Part of a small language model's weights: width 256.
MLP neurons of a small language model. Each row is named by its layer, matrix (up: input weights) and neuron, and shows model dimensions 0-255. Each number is 500 + 25 x the weight over its row's rms, rounded and kept within 0 to 999. Numbers have three digits each.
After each neuron's rows, "fires in" lists the words (lower case) most often at its 100 highest values on Wikipedia text that the model never trained on.

L20.up245:482516527462514522467526505490501507489468544502505510472484505508483511541478507485467517515534426490503536526488495507537508542547442501502507539522533486463496500558520463508533460496498456482498519470499516493512505498460489504464509523527514533498494466518532526466492496552521524466491539496523472496506524472495514547494488467496489514424506496488493493505510525553504492479485526522540531491495515507510422512527533489489503517478489481489516497480505551567498502479475458482510500510523501471511477512519457516512486473499467456507506494495511564470504519538499499511489469525527489495534452514461458480514530485491470522511529485480484494468481496511481501462522507513494448508517523509478531486531505498503529558493500517497529538466502512476519509488529540
fires in: "had", "has", "have"

L17.up807:524475453509455496494480442443509510531494529532470537512484490521485476491499480519485498517515476479505560482560550458487510488506515505516472537483531532482505523504480483497496522494500467512467508479491530493524499473481504471479538484502488465481508471467502497527530507531495521518489530515518492483505540507504497522470439471474445488548548492476445532482549540515479514465516492515510494495486481483509470486532531491510514478441525479498494482498501485513471527539442484561521498501525511490499470524495523532523449515517550491494494524502469491479481516498535463489513509508495477473483494509474532540500549494495509502514526510508499441507506540493499504501495484489508507476444499479479549511523484472512504550493498532551458504516485550491504478496484531
fires in: "was", "of", "and", "often", "offered", "video"

L6.up886:531525454492501484483483507503488505498442504460504477470480444515513489475493522475473500485506521441523516523504521475501501505558481478510488515546501520496480502510502534489517474536487536458498521454470482499482512476482491507520556526501469511498556531505469510486465485515522529509520496515548445503552489522496501520470505528507494503478527448492490503445488540445503494537474452498524490512499509482493505528531531448513485490475540485511510502539490509520522449487487478499477555495508492464487521537495462497511456522524451505468518499465460497487507484461462498506505516543490487463538539490511488458448495500496475509500473485524472487477526491519487469512532534503510478526532520500476544489496458477472513503521489498465489497472512461495510520547490528
fires in: "to", "did", "took", "achieved", "could", "him"

L11.up140:477506536503507488522465471467543461526459496441499537485474491502484479500511518523485503476484490551516498554515502431502506491479506513507477519507506458513498509516476534518522497581479497496489496504454542530478499496510482492456525443483449535508523466493468488529479563523476495424488481492486551499485520518492518514489525510508513485490552490500457488480508497502495515478484452514508509514503513483475488506515515513495462512483507504494554487532469515497508462527504479511508509542481525515485496508515518485496495481499489490511466448526528531502502486522537538494503505470489543497539472488513480480521502492509474501545524473518489526467504520493466488504522535531477486553499529498523545541518460527512506525510475530546453532485504517467502493465493554
fires in: "born", "origin", "natural"

L19.up161:464479503505499523501514485493537479490502484511484543522489449538538478491505485450503525484505476485427524484497480484492516503496526508544526497467512465485526476478472501471465500479469543508488525472558532510459500482497531519492544486482531517509460515474526566472524527493515539464477495475495451454508516482515484515526524481472507493479487493509485513488523490474491540516533544525482505506494527522554491512499568482451475515511508452447470508542494489505502456524463492529529479482500517505499489482512502505508472526535491499503539491480525471526486500470475524508474472511514487555525502473474495500512491511500513543497479503502538503490546510509493515534529482532539496467479567483517523515483445489505494480510513498504550483505487526501509449520532470
fires in: "for", "of", "in", "his", "and"

L4.up990:501471515503477493551525494488502519518497493481484497469441532472509528491478505463507465579518533530465525477504483481523489521526501515497457462505488518481508491498470482552484544482507517521467537527530486478490495493497494491501499438456475493450531487533501503479529467522500493543509485494467499503556457493510504477497476508519449486482480487472494478510490493490498491536521488523483487463509490446520515504486498468496468481511507544480505477507548458484477481498458469507460533527492536470471530540484517499487508541450475529522496451507495477486473470525516573453507488521457523500495468544515483477532524496494509505484511491523459498525515491465528469503544522489475470515481510498490535477461469538496517544502498491493514520516522460495493491484482525
fires in: "there", "since", "before", "flora"

L6.up45:451493502490498492489498494493463507504503491496456504518522509489564475557531505476512530458500487477460546501493496469515511477558519523494472547523500521503511501547515474473538510493463473497469509482493515503483495540486502502501501509485462505522510478495496544461475486489504531467485470507478465458501501490509501508442493499478465523516523492519518502541500486497492563524529478506514506453483475513499514528505500481557491550474519504475523485511518526493530490503475525460561476543458508503516486555481519495533492469513483533481487462497501560498475519456557527505494508459551499501533501454511491511475492543463484510522524513521534474489525477489502504496514480545532502494507487521513473508543440475529469523538493484507490458492515478500492471539521507
fires in: "also", "has", "ret", "without", "only"

L6.up566:468523487450486482489513504506526504516527444431512515502489470506512511486508505509538456517476501466473525523505506489520523495557520456477506505547452491476499461566488523488497512522488514498503519509536476448471508563510494472510515506523494484467488517497480499493507530489517451520465498460510485513529525488519481480501465481481503517525508518479491510535482517494547496503506498553483510530501516515479536502489510466513504459513515505508520477488529486536479472531502505518475454495513468480499483548480528537467516501542495512502459512477495499493481518529462571533454525487510496495505481485453487512471496494534482563530493462524488463528515477518475507494523532487494496475482472527517508480479507496456545507492476522527570508505456509513546500502454517
fires in: "this", "there", "finland"

L17.up431:528488523475454491508495467490532487487505533495516461518483524508489477511482498465521503505524537470505551542533507502502513476493474517486488525454509517490530489476502494481516522515516477473479518516465507515549479506516471530481499484456495548499494507496508527509522468488499515519465517490485491475501547531515544558481527485532471483507529484522492495466450471512465515527483481441497514494514466524532509515540487501526522507470519486512485536455547501506546523501440506437558550524548487503471527496512495477526478472493507513502498473537501486470533489500515489494489462549456513554497508499509533467506456458496485467496466491508476468540487449479452505526527487542530493495511536506499518530494468475508493489496482476532545466508502516521493515513507531
fires in: "who", "destroyed"

L15.up630:533505538513528531496484495494524465500476468461466490518476457545535523515529493479482496457495522495519512509507535430511505461502537526519525553454524493506508498497473488475491510517454459469527520534447553498515478497510462511450534529486559509519543512457484527488465468506481529485498477517461468470464512500521512523515506531507488491482495483489492519492529508459470507505495480499498493498537498464509543516494496493503482532502469514500519517452514510513535468506491492434534503527510502521513508494467537495512496466497515508500535481494500535496491490477539542468461510505467542489507503478479540468531519507486498495520489491559541474470471520465511482455515501481515498507515479510481482468527555533475486448494522541525513477523471515483511486488533505
fires in: "and", "who", "him"